{
  "num_hidden_layers": 9,
  "hidden_size": 256,
  "num_attention_heads": 2,
  "num_key_value_heads": 2,
  "head_dim": 128,
  "intermediate_size": 1024,
  "vocab_size": 2119,
  "hidden_act": "tanh_gelu",
  "norm": "rmsnorm",
  "norm_place": "pre",
  "norm_eps": 1e-05,
  "positions": "learned",
  "qk_norm": false,
  "attn_scale": 0.0884,
  "bias": "all",
  "tie_word_embeddings": true,
  "parallel_block": false,
  "init": "normal",
  "init_std_qkv": 0.0312,
  "init_std_o": 0.00738,
  "init_std_up": 0.0312,
  "init_std_down": 0.00738,
  "optimizer": "muon_variant",
  "learning_rate": 0.0121,
  "beta1": 0.9,
  "weight_decay": 0.0055,
  "lr_head": 0.00462,
  "max_grad_norm": 2.0,
  "warmup_steps": 200,
  "schedule": "cos",
  "final_lr_fraction": 0.0,
  "batch_tokens": [16384, 32768],
  "max_seq_len": 2048,
  "doc_mask": true,
  "train_tokens": 250000000,
  "max_steps": 10705,
  "dataset": "wikipedia_en"
}
MLP neurons of a small language model. Each row is named by its layer, matrix (up: input weights; down: output weights) and neuron, and shows model dimensions 0-255. Each number is 500 + 25 x the weight over its row's rms, rounded and kept within 0 to 999. Numbers have three digits each.
After each neuron's rows, "fires after" lists the tokens most often just before its 100 highest values on Wikipedia text that the model never trained on.

L2.up667:516527458546439506474457510498529468482513511490514502534530511516507464514481454501465537515496487449517505533481498482468515502487503554476488537478493482509487515491510515499500511497546529497486509513523515465511557497514467473538525506491523526488490482486519521452507471485512519482509498516502507521462540506516539497532513497495521468528525503491509505452508490464464508485509438513503506545459521519483499439484528484506473507475485532487514494496468540473506513513494520497508476514417517509479501510505526500524486466498460529490496504502497516474508523525509517528527520517549526485519491499473545512475487533564528522468487524518524509522511525494509476505515546501516473487469486469549497516497516446563460521520467540515481508511493452513543470536458477
L2.down667:475512481521475505503452538544485451503495494500512467496474440533507507507511506480480523468553475501458510469509498515497489481520446525514533515494513478520496513520444496453489511502475499509536499455484482533528531511496491528504502501460484518500522523493467537501503501491462538525454466505497474488540481463444556485537491475474499506452502525535480511484525506499524483439544498481466489502481518522499519488466498496508471514506467543497502458512513546501491473467490486455546550494450461497479519487502543537485470506517449507518510500491547509484496539456474498514497476495493511495485467483480486512500516504522490492501541519509508504477496489504500455507480466519508522490479512485492472453480476483519502471512414480512510498494492515481481475506464554
fires after: "\n", "-", ":", " Pre", "|", " |"

L4.up860:512482470480457482435551503445499528511458502512496511520513459498506506491505467492510469488515498520493507475499585493465523487521501543526508514457493532516513515497522548487467475532517478532499541463472530518489480504477523499471511498505501512464489491516485514462532517477511489533482494472506483503507505507448488493503474488455476491527489484529495505460460471497486487484487540523470490529483500517498510537491535481531490484523520487542468507519454505493475527466494540537521489435474454525509527484482542520508550503476493532546494521504469496476487480524474514469467536442525497523505496501520525482470498507496507479523485512497455521491473508516492481480500511509503494515486483471547499494512569487445531497464477519456468516522511520487503456559501496
L4.down860:494458502541437477518545486450492486521480482487517483518500474501510477483489516524507497506495444525522535510509488481521491509471502521470516454526448479506480520500508523473511466448493480571479502498473445497499494485489467511478515480502489493502501476542509493439500521456488472510554498473460502521534467502518527469522489511520518520511500516512491533495454481484453486535474499501495493490497524527482507424524497518491512524494473510519512486508502515473548570479477533444487490495465551528531503487461509514459508478481494490474515472534526530505543493462509496530472467462477481454510502506498476484521478511506554498504490513467526518510497480542523490516529512513511476493524483523493483436481518519505473524502487483506451523513512537538492493509497509
fires after: "-", "\n", " It", "ime", " the", " W"

L4.up917:497472483537477517474520499484491505465558468518492477523544504512461495465500476500489505524496551490522487481461491512458494505482494533486455488471442458532489524453486486526490508460501494504494519512493515554510552515505460489475509485501476506470493505527464508510549480529456491465494476499485517486522529520530475506532507500483512489523516472538455516451479486512494493476524491538511511454511491537499487477521500511516514525489467454495482492521481525504499496507525505505485478480515505472503515487491519475449497524469500534482524463501511549525545514524461529477516506445494492487504473502498498491457434496542509524455523492515475492483551515462496534461521509518520494496498472509562533439492513500503543468512492557495532550516518487495488476473482532
L4.down917:506512508454495524491448521512500500505501483475492482503468533481516470479504493491489514521501454465486510462498483499510511479497515482508567479520503476464460537537507532506507524526488506532516502497491497542493519478469518495524523498519548509515487531454516500542512457489549510509508494458555486480503479474476525498514460469495551466510531528513541486493486511492504492491510509552509483473521486521515512499446460516454458518489459503489477488474508556532496509501499485495536491476464503504458469526504504574520496445516495531515467522497520521524470458495488467524541500499471510465457527473503511522528498494532508481488517457498497507513487493543489506521505476490520505516500502516470502451486481488482491517463452542492454539531554538494490546511553517
fires after: "-", "\n", "f", "."

L4.up378:509524475493472511482487471499487465499519482478493491522468466510455514488471529521523471465445502510533478533527450474488489533490491467478525506508495501499539536507495477484517502477535461483506510470465488465443478519502497493479470498523462510533492541493510513563463517505543483491479504508474524509474555508510528496530469492483549523463524481489469533489511474502509516485463515513504501524569522503523492502500488477478519526507507542525543485517502481534477518471475498504460536496492492506515495466509491528510537536522505500465518538527507505531473502558554522476499524480453498485505525570520516487455489524532505490498502489518491516479519540519527479462470510527497533519504491471469492479516491491486510449488544522509494497518512517553510482421490487
L4.down378:504463506519527530499517460507479493476501507493510524512499517521528478523476512503502494491517570527445471463506477465463510478506507516483493504524475541516523507517495495526507487497493471533514535507545560468510423482432500491501491512538471509526512515465483529519548524499464489497476487480495480502502516500503499493504486539518535488480533510495558494521533447493493506531452463530499547495507448529480509489477524483555510496502513493476508486471490469498511523491482499474490488443496461510512480449490474459526479460467503516456556526514519481531524460496536507473472470431459513475501513501485484494522510492496495499518499518558521483486517523463491502507544492506488456521509505516499451488511500501530503485496529477501523523526490531477498465482528524
fires after: " L", " a", " f", " n", " R", " l"

L4.up78:505508498498494489529482515474513492484462548524482499516467484507460519514508499515502507465507491489506477542520471491512501484501483498492453505449504505517509495530539503489480454491522514507524512496522479493577528471493501521483490475501497495544474538502527477490501505523495457482512456477500511521519499531451544518501492487498555527535531519504456493500511450510510535522506492491509525575535520493481487422510498464444499496485460495505513490499520429538514505510481508488478555537469500519476509496461495530492483454492497525503503500493524477540497506475501480480455508453509500517508473515502469471513494510514486507499523486509520503475504507515440449477508513471554495517481498501527524481495502468450529484501541579520518527487495472494520514474494566
L4.down78:492501534531507514511482498484502523496523546489463507515482509527489470493525497500489521502548504527451512466461542515450487485523478533441466501481517511474498507508512507468492513503510487504507527528482533497517477475512538475495443492528504519485432483481501480493539504468519520489494487487473497538503506465494496528528437526522535477499519457488502499527498481495523506496467463507466510493537530517480505464492551516496489479538450491502474484543516461517511500530496494508509509530508509465504533450481540507506475471531492536547490512511524501511489502478502562519523492489444523488513464504495519491553471475503474517536471485516506503478515493495465532541526515446542519522521447478483519562484516461498476511520542537537517484520511515500485484463453513
fires after: " t", " T", " D", " a", " d", " f"

L4.up601:529499502519506470496503449484505488515451470529451468548434535492505542534526489528525507508472507513534476473507499466511548489486499505507496512472534515475535484525501548489574515510467508445471531515516511509493500509544509495499511517503529520488511517481536464513470484506505496487477491475470488550485491490512490511533521489503509530501472522555499526514522457490513501493507494515461477511530499458489463529519501505578501537498492500567475531508481482498511453494476515471470502520488502486481481515431522501474529482477470480530483522492520525537482504475507552507464527516499476505478519531502503479487506487493543480523463459494501540494485495491524484514444459507454523544508505538506514475454525518483536502498495520475511454508497501474476490484495496
L4.down601:480503516528497485490505531528482512540514494469538527487517504468465457468495497550490524489521488485495535462536458511497499499512492526506469514503473490444469491497446491469470515528430509516507523526494533500485497491487534498501493507523523499457469497511478502519533532513520498474533527514497492523528516502528530476502504513488543490483522465489509553507461524496523502474475558490502490525477560540485514490507459523522490479514529503516489473502518487514523464449487496517528493496497539503498479459525465475452467501493540505488535492490477534493478505455516527467476465509466503472527458526497503498513484505510497528493573517457495474492498502469490548480546504513520523508525474470452501532556493479565504454490477503525476489474481520537493505480512539
fires after: " F", " N", " $", "F", " Re", " R"

L4.up531:516451475529502464471516487469515481529502496556467463541511515491487529503490483478451488514511485514503465506544493509491475507519451508489455489519474474548531463492515485477530528541513497488482518487490547477444521526505540511514499532471502481523526475511523496506508457576493536477522441498472497481509476479528506501516495559527509532530487473485513503476484465512491507495521508476511499500486498527507457488502442493515518541494464512534507512510485500524505499491518498511466512476525524489483484473452489412493498514490499549505503534511508495510512510455505466473480514502520489540479514551494513443529502559535478467489497505470504490486539502506480491462501507526517517535476494519418488461499494470516506523516490490513464515489488510500486477532493495
L4.down531:549496464538469518501497487489513528485487476483455527486477474506508488497479504486511499456468515533518507497523477478527475502482497490447508499514471470526518507490456527500519501500440509502504442525520521518480476543503467476552457448457516542497514495515511494485483526503467527487513526472521492512485496474491509557552515467526505513483487502509508511498498514518522525537482494526576545513486483490508558475458509501512502510491480504538490544481446493524512523485477495494554521450527522467509487477489526458460507505511494510501505455513497511523510498493483477502525532493480499507548493494478464494525486490510528521453557528499465507522536520528481493545491472507460492511496509531469492430525546458498489493487511480508505536487530451519511506487480521
fires after: " f", " F", "F", " B"

L4.up526:486555480509456517513468455490485533497487475505526507533475523508513491530478509555489539498519515490557522520510497481472493475543504516510483491508494487481542517529503468494504478508512491503547516503466492487549483530522457457519489474488468500499534515496519517476550498460509468476537505512464483500479520516451498438537487506456498495541516511510531497536475512538498509500513510474516513468485478506497483483492508529508495495504499445497480490502499490496530516527536489495534513489491460499470500488503490531541495472545499493536534564493534487503522472491556495477479521461494495478515474495489439464519538472555498545477505498501565528487521506492507490500526480492496491455482495492497535445498449515496468450537490503465492524488475497490495508520433498
L4.down526:490475454521507490512513530505500501506520521520510463495505576465499512493507500496532499502444517537492500480464476548504461477559487490466505512512472472457512537525460512497484463500484532473491478488516478489511562464519531520457488524510502543497501494511486526480469509482461521522479513513504482537522487530525485490533507504511470501505522505475515527468462502475491479528531503526507531534525461481519500544545516503533497487477509489529503505526499472508472538521513538515528502529514494512488478489533526511493477476518511472534504560503485484559481455569541523452495491524512471508500478497489518459509486567526505465514461544522488519493499502505466524466495542488519520503488536465501502509524485476489511513483498484479515444477494509531503523528564513
fires after: " D", " Ad", "d", " d", " V"

L4.up527:528523505483484497488462483512500430548562507497491503500491465525479498494472470515499472508506504517491499506451459579487451490490509476511546503507478521500533489525530503511498454498514513509494506495474493501544512515500486490545462515500524531494471538490498521541497450546511505485513522493475473501500492495501493558483474513478496474528514473522501521495442496549503481442504547492502486502475464521491478478494500514512464512492533527518490535549490507514526508485485498521461546549509514489534489484528528536508496483515520467505490479499475543521490504473550504470479487500489489530484550463488506537534499484471487482533484502496516535462527467537508523550486514490523499478520451493530527493489553526505490498484545464465523531541489529462479493506498478
L4.down527:509501474506477498471480454480515504517485527505507511499477484521522523515481523429506490501495502501495508546423513541520517512496516509505498544476567505525491501500486489481481475482445572517465519499505512499544489538510533511443461510542513466449514535547500475507492479519520488495498505520464498508496496486511504445485516521526548509496487471497488504462543490511512515483535518519515474470527526531497543500464546489501450515515524519494512514537477524508495508494509518505495532535506506509547464501469498524531491490519485527491492465511511518455470517495450474495500452511448506469487526521512523504509506448482503557498470458517506497496457496512489519516527492493504513489544535482491528502481458510530518554490547521494509475466453511512470492513511494
fires after: " M", "T", " T", "os", " W"

L4.up875:505529491456502533515511492493496517521534475529446509478493507416486475485458505471529481484486533468501450533501467512481496474502489501512532478479543490490502496509472491502508479558481450497483530498471477530532503520489495513515477525458494483487545509502495521504486496461510542466497470491481431490465519516470548497511487506473524491516506509506526461491528506513503473477526569482497525510486502462514554482552524477517528511496509430531486514470513470490475480515491476491514520462467451479519513476515510467464498541476491529488461471532481490504510479509492509485495509470506503524526490499502474511469491490504487507526494507507515481546493466505467472510495543516510493558507491499499491456471480520498515434457503522453486542500542507527544508492473499
L4.down875:484495527520481505522490483498545498494522508488491508524505502511523513505488469517488466450489491499513471499546471496504462487526461497473489495545491491504521526482525507455540526418494520469500515476521533528480447501468479495544533505506508518502476566552492508450479455504478471532489506478532483496487480504510475456462434521514464507508516460488436519509462556503440468511477525482440478473527538509497517483493450469499497479493557477513495491521541531496505521541475502489491531522504496521510525483505512537495479477518470488483540506498526519530481492495510474442461514487499520492493509456486433524492499533518501516505496498466513496485471480476498488492503486502533501495494541524478498489479529518481520463520480489530462517519503491502479509520493517
fires after: " f", " t", " d", " re", " n", "ime"

L4.up805:529527535549466442509505528501500480532503525500515492521522481514487480557524506487456448470499494501456482505523484509466507496482517528504515497504504497490503490497521523524484497460516516535519472480448481469503511493480494510546485527487543478479533539520505508516518512513556514537529496497487520488494513503505518520509492503467483518508519479483496491492507495476470488531515508504507473492482504513506516512518533509467452552509480496491464506531486463511543507475464509501505522525507478449459512485495512528487492481506516537472454506507466493471505536446503499494493459511473462515526530496491518505544469483500483469483516514523579481478510542491533568500457473518517493480479482436569535530522571480507481485479512507476510524513471481483428508511509494
L4.down805:491482491521493482477522498517492493511495467526469495539464534520490530483550461505482527477546492494522472527500528553506525537480479511494483485456519491480473506496500554502523494509522498504512505513504495478508477462512548482423480500529506544465481541493506481505483505487543503468507457518516452521490516488541514536475486482503500513536474516529513541498479519511495472505519555487461519523515531482477555524504547545486471504520523502473523532510513528525483525526508515508531507496496567505518499446484486503439498489530518510478476500513517495510492512484533502506506494531520496481514494541541495535484521476534500484492544483480530495499521534502519479484523496515480559529554472538460524478489491442477558552520516530506486491507486484477472523511515502
fires after: " M", " W", " K", " B", " J", " T"

L4.up642:483484481473530460472501510490497488505501508505482498520475502538484550489504479457488488499485494478516513436511476505493521492500478497530561537497506506517518501478516480522511482530504475482501503538466508520521462513498541523502523534466488483461539528483509510460509509494491534534491435476486490502531545482538529496526518495500530491484510491550514494452476551471455556503522470463508485509545473506482507472492467473514507467493508483522490475528522499517482521504543516520489509522491563519473487527484504497530490471453512522497500519494483493520535456503487460511502533501524462514462474516551554488471530493454471508510519481490478539502495535532482493529430501474508469547516533469507508486508524449494468490486469486497546520504559519502476507504506524
L4.down642:519508488560562527515529502514478457504491484496528515513538496486477509542501518483552480517537507544570493453474529482449522480522503528497528481498521539538503510510431470498472491491460527489479473456523473500493490515498543542504508501462491520509520472539505443507483521513524515485518501513433527508496502521489491522486501542533487523540479497507469458531511479533527496490511514505504494504522504526470487464494497512481500529477489436519474492495504507514440472498490516537503563483510488515515536500544531465531499514508507494508500495463495501499532492507484527491501493478504458477497547473551505474494515523502479551483466456482521513517519483495488532476543502496506489476558479509531491533493488474484518499493497543488543490485473501497511513491534512
fires after: " F", " G", " the", " f", "F"